{
  "hidden_size": 224,
  "intermediate_size": 640,
  "tie_word_embeddings": false,
  "parallel_block": true,
  "init": "uniform",
  "init_std_o": 0.0,
  "learning_rate": 0.00839,
  "schedule": "cos",
  "batch_tokens": [8192, 16384, 32768],
  "train_tokens": 177500000
}
MLP neurons of a small language model. Each row is named by its layer, matrix (up: input weights) and neuron, and shows model dimensions 144-207. Each number is 128 + 32 x the weight over its row's rms, rounded and kept within 0 to 255.
After each neuron's rows, "fires on" lists the tokens most often at its 100 highest values on Wikipedia text that the model never trained on. A number after a token or word is its count.

L5.up454 [149 146 101 182 178  78 140 136 162 102 163 106  88  72  95 217 102 102 121 116 124 149 162 201 106 149  70 144 124 151 138  58 111 126 106 141 111 178 176 118  89 154 185 125 106 148 169 110 164 147 134 162 103 153 123  86 171 120 113  99  93 143  92 138]
fires on: "le" 41, "s" 27, "er" 4, "x" 4, "it" 4

L5.up253 [102 153 112 101 128 132 146 141 140 117 154 107 144 148 156 125 153 159 137 139 169 138 172  43  98 148 170 157 105 128 178 179 111 184 104 134 125 155 114 111  99 183 169 144 200 108 166 109 179 161 143 133 131 184 150 170 100 150 101 120  86 142 102 110]
fires on: "ver" 14, "st" 12, "id" 11, "ast" 9, "b" 8, "ut" 7

L5.up533 [150 185 189 120 104 120 172 120 109  93 110 117 148 122  80  99 154 165 146 119 127 108 140  68 158  94 142 155 124 123 110 126 153 121 133 117 165 136 143 121 207  61  67 127 167 157 120 165 136 134  83 157 127  66 118 129  63 116 178 173 147 147 148 130]
fires on: ":" 12, "ol" 11, "o" 11, " the" 8, "re" 8, "r" 6

L5.up106 [146 165  98 122 158 142 185 184 138 182 100 109 124  82 131  97 103 120 158 103 151  83 152 141 109  76 119 140  98  82 140 158 135 153 110  78 125  89 134 136 140 159 132 109 102 136 103 136 170 159 124 138  94  83 202 107 128 118 114 123 174 196  74 141]
fires on: "f" 12, "b" 10, "uc" 9, "n" 8, "ong" 7, "i" 7

L5.up222 [163 123 164 145 124 124 120  67 148 148 125 138  98  96 138 132 154 120  60 162  74 106  95  95 172  81 107 119  92 120 157 114  86 159 133  97 131  94 177 141 100 167 116 131 110  88 171 125 138 125 167 133 165 151 169 114 119 173 131 176 179  65 176  88]
fires on: "0" 31, "s" 12, "all" 7, "5" 6, "ish" 6

L5.up43 [136 146 158 105 135 105  75 106 208 142 123 103 183 112 124 147  85  85 162 142 155 172 135  83  92 132 178 121  96 119 129 145 110 182 134 187 106 127 196 139 163 101 150  78 126 108 126 118 144 115 126  76  92 180 126 152  81 118 157 151 137 135 134 146]
fires on: " or" 20, "ig" 13, "k" 9, "ong" 9, "g" 8, "er" 7

L5.up230 [137 175 118  82 125 143  89 154 121  89 148 113 149 116 192  80  97 122  99 114 167 119 100 148 162 100 158 101  98 130  84 140 122 137  67 139 118 205 194 207  93 124 146 148 149 158  74 122 111  74 185 133 151 156 105 180  90 133 145 115 123 192 177 163]
fires on: "e" 100

L5.up146 [117 144 110  56 112 177 130 159 117 124 129 135 167  71 179 157 135  94  65  91  96 133  82 103  68  92  97 171 139 110  74  99  58 110 124 135 121 123 185 172 143 175 203 170  87 155  83  79 102 178 127 129 186 155 184 138 152 153 126 139 136 121 161 177]
fires on: "en" 24, "et" 11, "is" 8, "el" 8, "0" 7, "ac" 5

L5.up63 [141 171 147 134 107 108 169 116 150  93 129 115 125  50  88 139 139 127  97 152 160  77  87 162 155 171  82 154 174 144 136 109 128  96 124 149 124 156 196 145 111 123 148 138 158  64 115 137 138 110  79 135 108 169 110 194 130 178 184 129 115 113 118 142]
fires on: "ac" 26, "i" 15, "el" 14, "u" 9, "e" 6, "un" 5

L5.up599 [149 132 181 125 119 142 119 113 105 180 123 113 196  63 109 156 157 158 144 169 185  96 110 146 110  88 154 151 120  68 132 116 180  78 108 168 187 172 111 111  95  94  92 104 158 105 171 135  95 139 172 128 142 173  72 189 134 116  89 158 143 129 148 163]
fires on: ":" 91

L5.up473 [129 132 105 125  45 152 174 153 154 109  87 163 120  83 181 103 144 158 157 139 151 154 128 150 105 122 123 115 179 127 110  43 116 141 147 137  95 180 107 146 175  68 147 176 135 173 139 113  84 145  88  81 184 150 166 122 123  50 178 152 122 124  91 125]
fires on: "am" 39, "l" 16, "c" 15, "f" 5, "ld" 4, "g" 4

L5.up235 [108 103 166  81 116 141  97 114 166 154 131 160 177 156 125 106 167 109 120 145 121 126 172 166 123 133 119 164  90 128 148  76 153 177 127  65 137 144  97 144 113 124 157 108 157  96 186 164 144  87  98 152  87 143  96 121 182 134 124 138 166 113 104  53]
fires on: "f" 36, "m" 14, ":" 11, "ic" 8, "ig" 6, " h" 4

L5.up30 [148 113  72 180 165  96 134 155 130 162 135 169  79 101 109 124 103 168 126 111 124 129 142 119 158 170 115 121 115 124  81 129 206 104 116 145 138 130 128 127 137  87 100  80 116 158  81 182 145 133 132 158 106 127 167 121 204 179 157 119 119 141 140  84]
fires on: ":" 59, "===" 30

L5.up213 [128 137 154 108 126  95 107 116 102 155 158  92 112 140 161 157 170 162 143 168 130 144 160  85 110 123 150 139  82 209 131 104 104 156 125 125 107 108 117 138  71 175  96 107  99  64 135 147  91 137  99 156 172 128 128 114  40 112 142 169 108 122  94 135]
fires on: "ing" 26, "ff" 12, "f" 9, "r" 8, "ther" 7

L5.up172 [119 123 153  66 103 111 120 127 133 136 138  72 148 215 143 154 159 122 114 106  96 113 109 145 116  90 143 119 124  95 108 117 144 104 178 145 154 114 140 174 196 137 181 103 181  96 142 100 155  76 142 152  86  84  83 113 144 156 132 143 186 127 126  82]
fires on: " n" 44, "ir" 12, "ust" 8, "d" 5, "g" 5

L5.up223 [121 136  61 135  94  87 127 111 118 181 154 170 169 160 139 132 132 104 135 133 151  99 182  91 113 105 119 137 143 136 175 154 179 121  39 178  86  72 167 124  56 108  54 115  95 114 125 154 182 175 146 103  69 143 186 123  65 136 163 127 141 166 178 129]
fires on: "ip" 26, " P" 14, " L" 8, "p" 6, " B" 5

L5.up379 [125 145 135 122 121 103 156  72 156 225  96 117 101 126 145 131 105 135  82 135  98  90 104 162 204 157 148 172 180 165 163 118 109 202 147 126 155 152 175 169 188 143 120 108 171 141 122 153  69 106 147 154 134  89 106 145 107  99 134 139 143 152 161 173]
fires on: "st" 20, "ear" 13, "el" 11, "en" 6, "o" 5, " or" 4

L5.up446 [166 168  91 131 115 145 122  87 154  88 125 109 144 160 104 124 130 153 111 119  97 176 114 114 127 104 123 158 152 120 188  79 137 163 132  94 128 178 166 137 140 112 153 152 210 105 178 100 108 167  90 149 123 132 113 163 165 102 201 131 121 161 119  95]
fires on: " |" 18, "er" 13, "ver" 8, "b" 8, "ol" 5, ":" 5

L5.up444 [ 35 124 107 119  82 151 136 106 122 108 174 138  76  93 141 112 116  95 149 124 127  70 119 104 141 141 139 204 143 124  75  73 191 145 114 136 162 188 122 137 160  94 105 103 128 149 136  96  69 102 132 155 114 155 151 138 109 137 110 159 151 140 131 101]
fires on: "r" 32, "c" 19, "es" 9, "he" 5, "v" 5, " " 4

L5.up346 [113 113  85  72  94 148 137 176 146 136 214 164 122 129 156 152  75 145 135  98 137 125 129  93 128 124 101 165 122 195 146 128 116 126 163 103 145 135  76 119 119 136  55  76 148 103 127 111 138 157 106  71  16 218  32  65 172  96 160 105 134 146 172 164]
fires on: "il" 15, "ore" 13, "an" 13, "ic" 7, "ed" 7, "ab" 6

L5.up492 [140 119 218 155  91 129 173 148 164 102 120 108 142 129 116 139  97 123 109  73 114 136 106 139 102  98 131 136 148 199 111 118 167  44 149 100  93 102 112  64 127 123 144 174 104 109  93  74 143 129 135 120 168  75  92 127 189 135 169 113 119 122 148 143]
fires on: " R" 31, " d" 20, " D" 17, "l" 8, " r" 6

L5.up78 [162 133 138 145 174 139 168 118  89 137 132  87 117 180 157 115 118 142  63 140 126 119 141 114 121 140 160 139 139 162 124 163 115 137 187 138 104 157 119 174 122 156 114  69 145 134 133 114 139 139 102  87 158 114 149 180 193 110 106 171  41 111 126 189]
fires on: "g" 37, "d" 23, "n" 9, "a" 6, "r" 6, "ch" 4

L5.up348 [108 116 133 139 118 152 135 133 141 101 153 165  61  82  88  50 157 153 115 124 101  85 191 174 154 193 109 110 116 138  85 132 137 118 143 119 129 145  94 115 155  83 154 154 147 100 112 121 104 157 109 151 109 111 162 118 127 131 178 132 143  68 107  58]
fires on: "ear" 11, ":" 10, "or" 10, "c" 8, "ist" 7, "re" 6

L5.up520 [210 147 194 113  32  92 158 159 135 130 121 143 151 161 130 134 157 150  96  99 113 124  74 133 133 130 161 144 112 131 106 110  82  66 114 210 167  95 162 113 128  77 135  87 108 117 133 125 112 158 138 136 157 157 123 128 170 144 169 143 105 157 109 131]
fires on: "ed" 28, "gh" 13, "ing" 6, "en" 5, "s" 5, "d" 5

L5.up185 [119  53 136 175 102 111 144 159 130  66 133 132 138 101 142 130  92 120 161 105 111  83 121 110 104 156 112 134 115 119 193 152 153 107 137 150 116 141 129 147 170  67 126 148 188  91 100  90 173  75 130 117 103 182 102  59 129  95 163 163 134 133 140  95]
fires on: "em" 13, "ut" 10, "in" 9, "im" 9, "p" 7, "up" 7

L5.up45 [123 204 164 152  88 113 162 121 132 164  92  68 145 127 127 159 114 112 147  97  99 120 142  89 106  86 132 105  92 107 113 109 145 127 148 117 191 169 145 150 154 120 129  96 151 148 148  84 142 103 141  84 109  95 146 120 128 112 169 131 146  76 143  70]
fires on: "\n" 15, "ad" 13, ":" 13, "el" 12, "." 11, "an" 9

L5.up527 [100 142 117 199 128 201 149 139 135  83 146 117 147  90 146 156 153  93 144 140 113 116 170 217  98 130 108 158  89 145 114 141 114 112 132 111 110 195 147 134 146 186 110 107 132 115 193 117 120 133 130 153 111 196  68 146 158 188  85 106 179  82 117  35]
fires on: "m" 29, "t" 14, "im" 8, "ic" 8, "le" 6

L5.up408 [118  75 139 123 125 120 128 148 102  98  93  89 141 122 187 141 127 115  50 113 115 164 174 114 130 182 126 135 152 135 157  83  95 170  44 106 122 155 162 113 128 127 164 145 106 114 164  83 109 160 111 127 141 112 138  72 183  83  99  98 115 129 131 162]
fires on: "l" 23, "t" 15, "9" 9, "or" 8, "ac" 7, "el" 5

L5.up597 [111 144 144 156  90 148  96  97  90 112 129 174 153 157  91 105 137 157 106 138 156 187 153  80  76 168  75 168 141 188 149 157  94 161 101 135  64  75  92 175 162 104  67 174 100 124 106 139 124 109 137 133 132 111 124  90 180 109 123 130   6 129 139 162]
fires on: " R" 42, "r" 15, "il" 13, "id" 6, "n" 5

L5.up71 [ 95  83 134 105 144 162 105  89 172 113 108 110 114 155 123 101 150  88 213 117  93 119 107 169 109 154 149 134 120 131 101  76 119  98  80 114 151 142 163 115 129 111 140 171 135 130  88 134 157 142  68 141  81 179 189 141 136 157 158 136 170 152 168 126]
fires on: "t" 18, "c" 12, "p" 9, "u" 9, "b" 9, "on" 8

L5.up247 [182 118 157  95 137 172 145  75 151 131 125 124  87 103 178  95 109 152 159 116 102  96 172 172 108 163 169 102 103 115 154  95 132  70 158 174 175 146  94 137 135 103 159 153 136 134  89 161 111 179 107  54 186 156 149 121  69 134 200 145 160 142 153 102]
fires on: "or" 28, "om" 15, "u" 9, "um" 9, " th" 9, " a" 6

L5.up128 [167  99 132 152 135  90 101 118 122  96  98 144 111 176 127  93  96 101 128 116 146 127 127  60  81 163 106 175 135 154  84 126  82 152 181  53 147 115 117 177 186 136  97  97 119 131 118  84  98 111 126 113  92  95 158 127 113 135 116 113 139 123 157  78]
fires on: "ig" 19, "ar" 15, "an" 14, "th" 7, "l" 7, "m" 6

L5.up319 [183  81  89 190 126 112 187 153 183 147 111 202 135 158 164 136 139  84  90  94 117 127 158  95 103 190 168 153 145 127 125 106 187  94 133 161  74 100 131 146 125 135 121 125 120 143 105 135 146  94 156  95 147 138 131 107  83 202 132 121 156 137 109 176]
fires on: " a" 62, "in" 26, "p" 5

L5.up435 [142 138 153  93  94 100 128 157  99  86 125 149  81 103  79 119 138 101 102 118 157  88 117 125 147 142 148 106 123 110 141 188 144 158 188 152 126 168 114 112  86 121 138 150 124 137 157 142 184  81 160  89 126 134 109 115 129 159 105 119 124  84 179 153]
fires on: " " 75, "^" 10, "ec" 6

L5.up449 [139 128  41 129 103 135 170 126 104 142 159  48 152 120  93 121 123 118 116 131 145  99  94 147  64 177 131 162 121  94 158 110 152 125 116 182 118 131 169 120 158 102 185 102 104 164  90 142 120  88 111 136  80 155 100 127 122 191 147 144  93 109 170 118]
fires on: " G" 24, "i" 23, "ig" 15, " g" 12, "k" 6, "b" 5

L5.up546 [158 168 111 182 149 156 149  79  84  84  74 174 139  70 162 113  83 120 113 110  66 178  87  73 164 130 147 116 129 124 145 151 178 117 206 121  89  81 177 149  99 171 129  75 116 146 154 143 125 114 126 147 138  87 132 124 125 124 107 183 111 108 109 105]
fires on: "ame" 21, "d" 14, " m" 9, "p" 8, "m" 6

L5.up361 [126 114  79 111  92 105 194 104 137  76 103 117 106 104 158 107 132 173  92 110 108  53 125  74 101 166 140 149  82 111 139 113 162  90 121 208 179 131  69 206 123  90 136 120 151 167 110 144  93 148 105 202 113 187 152 150 184 123 129 107  57  99 108 133]
fires on: "es" 28, "s" 14, "im" 12, "ing" 6

L5.up340 [176 152 111 179 100  61 120 110 134 146 135  88 114 148 164 141  71 131 164 128 148 134 133 106 151 161 116 141 137 157 135 100  98 145  88 112 152 151 107 156 140 137  77 153 166 126 140 166  79 184 122 115 181 138 157 162 137  87 162 161 148 142  87 138]
fires on: "l" 44, "ch" 10, "op" 7, "ill" 6, "ov" 5

L5.up234 [168 126 108  96 129 150 117 162 124  78 147  82 160 141 184 112  91 128 114 133  82 156 105 127 153 157 173  87 165 187 124  94 151 152 101 104 124 154 111 132 102 116 139  80 128 199 165 122 120 165 135 121 158 161  96  71 177 105 109 126 142 114 104  70]
fires on: "e" 24, "or" 20, "l" 15, ":" 9, " |" 9, "ell" 5

L5.up460 [103 104 121 138 142 128  88 156 128  82 119 119 144 122 157  99  99 169  98  59  75  86 140 149 199 158 132 164 198  92 146  80 132 158  98 144 100 153  94 143 136 121 118 142 168  47 107 119  90 139  87 136 126 115 102 168 181 158 141 172 121 157 123 168]
fires on: "s" 37, "es" 25, "ut" 7, "he" 6, "y" 5

L5.up535 [ 85  96 107 162 157 140 130 104 118 111 101 173 138 196 195  95 105 132 128 130 104 117 115 147 151 179  69 158 133 222 119 109 164 140 137 136 128  64 116 133  68  98 158 161 132 168 142 138 150 156 172 181 157 147 132 115 122  96  98 137 136 109  81 103]
fires on: "l" 25, "c" 19, "f" 16, "if" 13, "ell" 7

L5.up563 [139 158 114 129 160 112 193 141  90 104 140 182 109 108 123 126 129 186 129 118 210 121 145 175 112  87 156  84  79 107 136 176 163 165 125 114  29  96 133 128 181 110 157 171 144 205 126 136 118  61 107 167 147  99  90 114 126 114 130 114 101 121 123 169]
fires on: "it" 21, "t" 21, "l" 8, "st" 7, "est" 6, "e" 6

L5.up549 [115  97 159 152 170  95 125 134 122 167  96 146 100 198  82 128 145 107 137 127 123 130 145  71 101 183  87  68  45 107 184 149 152 125 191  77  96 140 145 133 171 134 117 112 160 119 146 163 110 118 157  77 130 134 130 144 129 180 117 130 114 134 107  85]
fires on: "ed" 23, "f" 17, "orn" 10

L5.up162 [148 132  85 143 111 133 161 104  95 128 152 137 107 115  63 162 199 190  94  90 140 169 149  81 151 162 129  78 137 224 118 169 118  91 157 136 173 120 123 120 142 136 154 115 112 134 112 142 163 106  95 113 165  87 188 133 136 148  85  85 120 137 109 195]
fires on: "al" 33, "le" 15, "e" 14, "in" 9, "h" 6, "x" 5

L5.up114 [166 120 183 134 147 158 101 108  67 100 148 146 121  45  98 152 130 113 118 127 140 153 132 149  59 188 167 143 143 117 141 100 147 131 106 114  73 125 113 107 176  78 126  88 141  56 176  76 100  76 116 168 138 153 182 110 219 134  96 159 135  68 122 128]
fires on: "g" 14, " h" 14, "v" 8, "um" 7, "f" 7, "em" 6

L5.up568 [167 121 128 190  59 127  92 154 120 124 126  87  77 152 141 101 159 138 158  90  93  90 148 130 107 185 149 211  79  83  61 126  88 142 123  88 165 141 180  91 109  94 135 149 142 147 107 115 137 164 146 166 131  89  96  92 120 138 127 143  88 122 133 135]
fires on: "ol" 28, "ul" 13, "n" 7, "e" 6, "l" 6, "f" 5

L5.up368 [211 132 165 180 102 153 125 136 140 126  63 132 155 114 141  83 149  92 112 113 133 101 128 158 118 121 183 103 109 114 130  86 124 145  50 168  91 110 158 137 110 114 153 163 120 105 150 114  74 130 102  65 112 158 176 158 203 124 105 150 101  96 121 157]
fires on: "u" 63, "ot" 8, "a" 7, "on" 5, "us" 5

L5.up180 [158 131 105  81 158 135 165 157 135 128 143  99 131 154 129 116 115 127 112  96 137 148  64 119 111  99 179  93 135 121  81 143 177 176 174 105 139 192  96 148 162 170 177 138 145 125 159 196 157 125 155 127 138  95  89 111 143  93 170 149  58  58 163 145]
fires on: "b" 12, "ar" 12, " n" 12, "ent" 10, "rit" 7

L5.up538 [163 104 161  94 108 148 178 147 180  93 147 129 138 125 130 131 112 144  96  85 176  65 100 113 153 122 113 178  35 166 122 131 145 116 132 107 153  88 126 149 109 134 106 137 128 114 147 109 157 123  70 155  87  99  83 123 154 104 146  99 108 184 101 174]
fires on: "-" 22, "an" 18, "ic" 10, "ot" 6, "le" 5

L5.up380 [104 106 110 190 132 116 160  81 115 138 126 112 143 153 129 121 167 102 109 123 116  90 173 160  64 101 143 141  80 139 145 204 132 130 122 171 123 114 150 106 118 114 137 157 153 135 155 126 117 108 140 103 171 102 132 107 151 100 109 108 157  64 178 180]
fires on: "d" 10, "g" 9, "ac" 8, "ort" 8, "t" 8, "i" 8

L5.up240 [135 166 164 160 113 169 137 167 119 103 101 160 129 178 158 128  96 120 190 164  79 118 116  73 172 149  66  76 117 122 110 132 175 135 170 130 125  78 145 134  83 156 132 142  97  95 127 108 130 138 103 125 129  95 123 122  59 137 105 128 150 149 140  86]
fires on: "t" 75, "ed" 8

L5.up276 [ 91 132  92  90  97 184 114 129 113 179 103 116 155 180 115 108 155 186 144 114  99 183 192 156 108 154 167 134 131 136 143 132 187  85 174 110 135 145 168 102 190  66 141 146  91 156 129  78 123  97 174 164  97 134 138 144 153 170  74 116 111 157 152  99]
fires on: "t" 20, "c" 19, "f" 17, "d" 16, "g" 7

L5.up441 [132 105  68 115 123 139 167 107 116  98 141  98 147 115 108 142 104 156 144 122 126 134 149 111 173 146 139 190 129 177 152 145 124  95 101 169 102 116 113 146 129 135 153 150 205 131 160 156 168 163 153  90 126 119 143  90 159 149 124 218 142 146  47 108]
fires on: "ol" 30, "st" 25, "er" 9, "t" 5, "y" 5

L5.up498 [136 132 147 152  34 132  88  90 208 145 133 119 155 139 202 104 106 178 108 118 155 124 109 166 124 107 175  69 123 106 111 145 171 101 108 120 106 141 132 161 192  80 161 119 117  88 135 121 108 177  92  69 179 113 134 131  61 176 105 114 145  93  98 128]
fires on: "ur" 16, "el" 14, " p" 14, "h" 11, "l" 8, " l" 7

L5.up273 [121 110 106  58 134 130 142 110 225  92  79 196 135 130  84 173 134 142  70 177  86 119 108 107 165 152 152 150 113 116 107  93 109 151 144  95 161 114 213 148 147 100 177 146 110 136 112 154  76  98 108 102 103 154 162 131 136  91 127 118 148 117  78  82]
fires on: "ist" 31, "on" 18, "ro" 9, "n" 8, "ect" 7

L5.up236 [164 181 107 146  80 110 170 133  81 103  61  95 124  67 125  80 107 150  96  78 146 148  92 156 130 114 117 128 187 177 156 145 146 118 114  95 144 129 115 139 156  99  93 132 136 176  81 144 155  67 117 145 140  43 176 120 105 172  86  79 100 145 116 142]
fires on: "ed" 15, "ct" 14, "1" 9, "el" 8, "ing" 7

L5.up338 [124 213 128 169 126 170 109  60 150 146  57 118 106 105 165 137 138  84  81 161  63 153 161 119 133 149 131  78 177 134 157 123 169  75 154 148 122 124 154  91 161  63 150 170 141 138  88 143 103 125 150 124 119 194  97 109 151 122 158 112 162 135  79  72]
fires on: "at" 25, "f" 13, "g" 9, "ong" 7, " l" 5

L5.up287 [ 75 206 177  63 114 123  85 153 134 119 109  91  82  77 167  94 172  75 149 154  75 110 162 139 154 125 141 129  87 124 132 153 120 191 125 121  97 151 134 144 157 114 161 108 151 166 122 153 109 122  76 109  86 168 225 163  90 135 118 164 111 119 141 110]
fires on: " of" 26, "at" 16, "her" 16, "ist" 9, "f" 6, "ther" 5

L5.up389 [ 94 120  81  52 176 121 146 181 181  96 132 118 139 104 122 136  86  68 154  89 123  97 192 127 142 157 119 163  83 146  74 109 125 127 170 146 165 140 123 153 114 174  91 162  72  97 133 103 153 118 113 155 125 102  89 122 109 147 150  85 139 130 121 105]
fires on: "le" 25, "est" 10, "t" 10, "ry" 7

L5.up356 [114 130 168 105 128 115 167 162 106  83 151 138 109  78  97  73 142 117 108  98 156 159 127 176  97 127 114 173 141 134 139 169  83 119 162 153  84 116 187 192 152 157 131 116 174 166  97 120 148 108 126  82 104 137 135  87 176 139 118  67 142  96 155  75]
fires on: "il" 15, "th" 11, "ry" 9, "ig" 8, "ord" 7, "um" 6

L5.up523 [169 173 136 108 121 159  94 133 154  57 129 151 114 144 163 129 119  86 126 158  66  84 172  64 125 142 121 134 138  89 119  85 154 124 163 163 116 154 162 115 153  95 181 144 121 142 170 116  56 122 134 135 125 185 119 142 110  88 152 111  85  78 169 129]
fires on: "g" 12, "en" 11, "n" 10, "og" 8, "ip" 7, "ist" 6

L5.up31 [129  69 106 109 169 128 138 136 103  76 124 100  88 151 133 134 131 137 121 117 135 159 138 113 139 142 112 131 187 169 172 134 145 151 134 127  69 130 147 103  92 137 142 148 156 148 101 177 170 124 107 184 120 134  73 159  68 137 130  65 138 105 143 133]
fires on: " |" 48, " as" 25, "s" 19, "," 4

L5.up307 [146 185 157 131 114 174 170 118 107  90 111 194  55 132  67 116 140 194 141 165  95  59 173 128 130 207 174 156 138 105 127 113 118 164 159 113 138 179 122 147  47 143 105 131  96 203  98 140  94  95 109 151  53 148 141 125 141 139 149 168 125 131 126 155]
fires on: "um" 33, "i" 8, "e" 6, " de" 6, "-" 6, "re" 5

L5.up226 [109 139 154 119 128 143 161 178 174 184 118 125 119  22 109  89  94 182 147 142  75 106 181  88 153  69  88 159 160 176 160 105  71 129 169 132  79 124  74 169 136 162 170 114 108 188  68 191 139  96 119 143 100 165  64 143 103 124 114 103 152 145 130 122]
fires on: "g" 22, "b" 17, "i" 6, "e" 5, "he" 5, "ter" 5

L5.up611 [168 150 151 149 146 124 163 114 106 114 101 126 112 102 126 104 126 146  91 125 134 155  84 123 106 105  81 132 101 127 119 129 116 133 176 122 102 134 146 128  81 175 151 150 137 187 155 148 185  95 152 143 188  90  92 194 125  96 125 186 183 101 120  69]
fires on: "m" 29, " " 15, "6" 12, "x" 9, "s" 6, "8" 6

L5.up300 [183  90 140  84 170 106  77  95 102 107  62 138 113 119 120 158 166 150 137 112 135 178 117 119 173 120 173  98 146 153  99 127 148 158 119 102 142 148  45 128  76  81 127 139 165 174 150 155 121 131  95  77 125 170 133 155 100 139  72 157 115 125 112 120]
fires on: "g" 21, "e" 16, "en" 12, "h" 7, "gh" 5, " f" 5

L5.up552 [143 145 125 144 166  71 165  73 131 151 130  98 116 131 103 126 156 112 110 115 129 151 213 170 143  84 149 153  70 139 166 102 255 169 130  96 102 104 144  95 120 107 100 114 195  77 100 158  72 133 124  87  94 136 115 105 152 113  90 139 140 169 133 127]
fires on: "in" 19, "h" 17, "on" 17, "an" 10, "f" 7

L5.up421 [183  72 153 124 113 120 223 171  90 155 121 139 180 113 149  94 107 141 156  98 109 100 164  93 133 177  85 166 140 101 203 112 109 130 153 116 187  91 148 151  51  96 143 133 142 141 135 115  85  94  67  96  98 159 128 133 122 156 175 140 118  70 126 127]
fires on: "en" 20, "at" 13, "le" 13, "e" 11, "0" 6

L5.up462 [ 59 110 119 115 149 124 155 180 138 136 137 153  92 118 154 149 159 117 144 147  98  92 112  85 154 178  82 127  91 146 143  72  77  86 175 184 137 109 113 132 136 102 145 207 125 128 119 133 115 144 107 168 136 136 125  90 101  92 170 143 123 103 153 139]
fires on: "c" 15, "at" 15, "s" 14, "t" 10, "ac" 6, "g" 5

L5.up371 [176 116 120  91 107 123 117 119 185  89 152  70 151 183 108 144 153 171 135 110  88 124 128  70 143 144 179 112 140  90 113 162 161 155 155 149  78  99 122 158 216 163 114 186 178 109 119 131 144 116 149 119 158 140 130 113 178 158 112  84 123 124 119 125]
fires on: "orn" 17, "on" 13, "ed" 10, "l" 10, "s" 8, "up" 6

L5.up432 [111 156 188 117 183 121 235 117 138 138 133 146 167 116 125 109 112 153 100  85 197 113  95 103  95 158 173 113 159  69 134 149 153 125  75  93 155 126 167  99 114  92  98 150 117 156 164 176 152 138  45 106 164 164 136 125 140 138 137 115  74 105 123 157]
fires on: "on" 17, " J" 16, " A" 12, "w" 7, "'" 6, " N" 5

L5.up113 [ 91 136 114  57 143 125 135 171 131 156 105  93  74 104 151 162 120 155 155 170  88 116 162 121  84 140  77 135 156 127 121 139 133  82 156 172 125 143 122  88 100  67 137 138 158 157 162 167 132 179 160 180 167 185 125 152 173  96 187 188  62 184  89 168]
fires on: "s" 24, "er" 15, "ill" 14, "b" 7, "." 7

L5.up318 [112  80 140 102 107 178 148 142 125  89 156  93 174 149 159 150 174  53 170 149 135  98 124 106 114 158 185 192 163 129  89 200 149 193 129 162  87  89 132 108 191 133 114 140 154 182 146 140 155 138 169 136 154 125 177 201 176 120 126 138 150 138  78 144]
fires on: "an" 15, "'" 13, "y" 11, "i" 8, "h" 8

L5.up486 [123 121 196 139 129  99 162 186 132 211 141 142 138 138 105 132 157 128 144 124  81  92 111 116 136 187  85 136  56 173 151  84 175 125  80 105 137 112  97 103 124 131 150 105 189 127 129 121 118 133 163  76  81 135 146 139 155 103 121 138 169 143 141 119]
fires on: "at" 36, "f" 14, "i" 12, "l" 11, "h" 7, "ar" 6

L5.up433 [148 127 129  82 158 142 166 132 178  41 175 105 190 119  91 163 143 170  74 137 160 162 162 106  95 116 119 115 114 115 135 138 160 122 116 157 122  64 154 112 169 118 127 103 142 110 186 168 144  82 144  65 182  79 138 141 141 185 168 117 118  52 104 106]
fires on: "w" 22, "s" 10, "ed" 8, "ow" 8, "ing" 7, "id" 6

L5.up602 [105  77 153 180 151 128 121 152  88  99 145 130 160 129 178 125 153 161 144 125 134 134 165  77 111 113 127 135 104 145  88 156 133 105 174 105 150 143 195 116  89 159 186 146 150 180  68 139 155  91  45 139  65 140  78 115 175 149  82 118 160 137  78 133]
fires on: "z" 19, "e" 18, "n" 17, "f" 9

L5.up277 [139 130 139 137 115 132 164 185  97  80 165 113  86 158  97 160 128 100 123  98 110 169 160 136 109 146  74 136  98 136 125 148  82  63 169 192  85 170 141 179  96 118 117 105 117 142 134 142 138 101 120 111 165  92 122 112 170 116 155 111  97 187 113 129]
fires on: " the" 29, ":" 12, "ing" 11, "|" 11, "o" 5

L5.up153 [121  82  89  94  96 105 143 139 128 117 132 138 159 156 162 163 113 149  90 151 109 186 109 126  76 152 112 102 179  91 105 176 168 158 101 139  35 128 146  84 106 115  62 110 105 121 128 143  86 167 140 111 105 123 104 153 110 109 115  46 133 125 130 158]
fires on: "ed" 14, "-" 12, "/" 9, "on" 9, "b" 7

L5.up515 [157 107 140  85 110  88 119 123 145  94 122 100 122  96 137  93 112 107  85 153 102 129 184 125  77 133 129 116 144 145 146  46  84 156 193 116 149 116 108 162 162 160 125 159 196 144 101  95 170 141 137  61 133 135 113 185 139 126 130 128 117 156 131 151]
fires on: "s" 34, "y" 18, " " 6, "m" 5

L5.up561 [159 102 198  83  65 130 145 126 121 111 122 105 108  81 124  68 162 176 129 149 121 113  64 100  56 162 148 150 186 140 176  97 146  49 153 146  75 141 122 121 122 159 110 102 173  91 141 130 113 138 103 132 118 106 173 123 109 179 146  86  93  94 144 135]
fires on: "ed" 26, "p" 17, " p" 13, "at" 12, "el" 10, " P" 5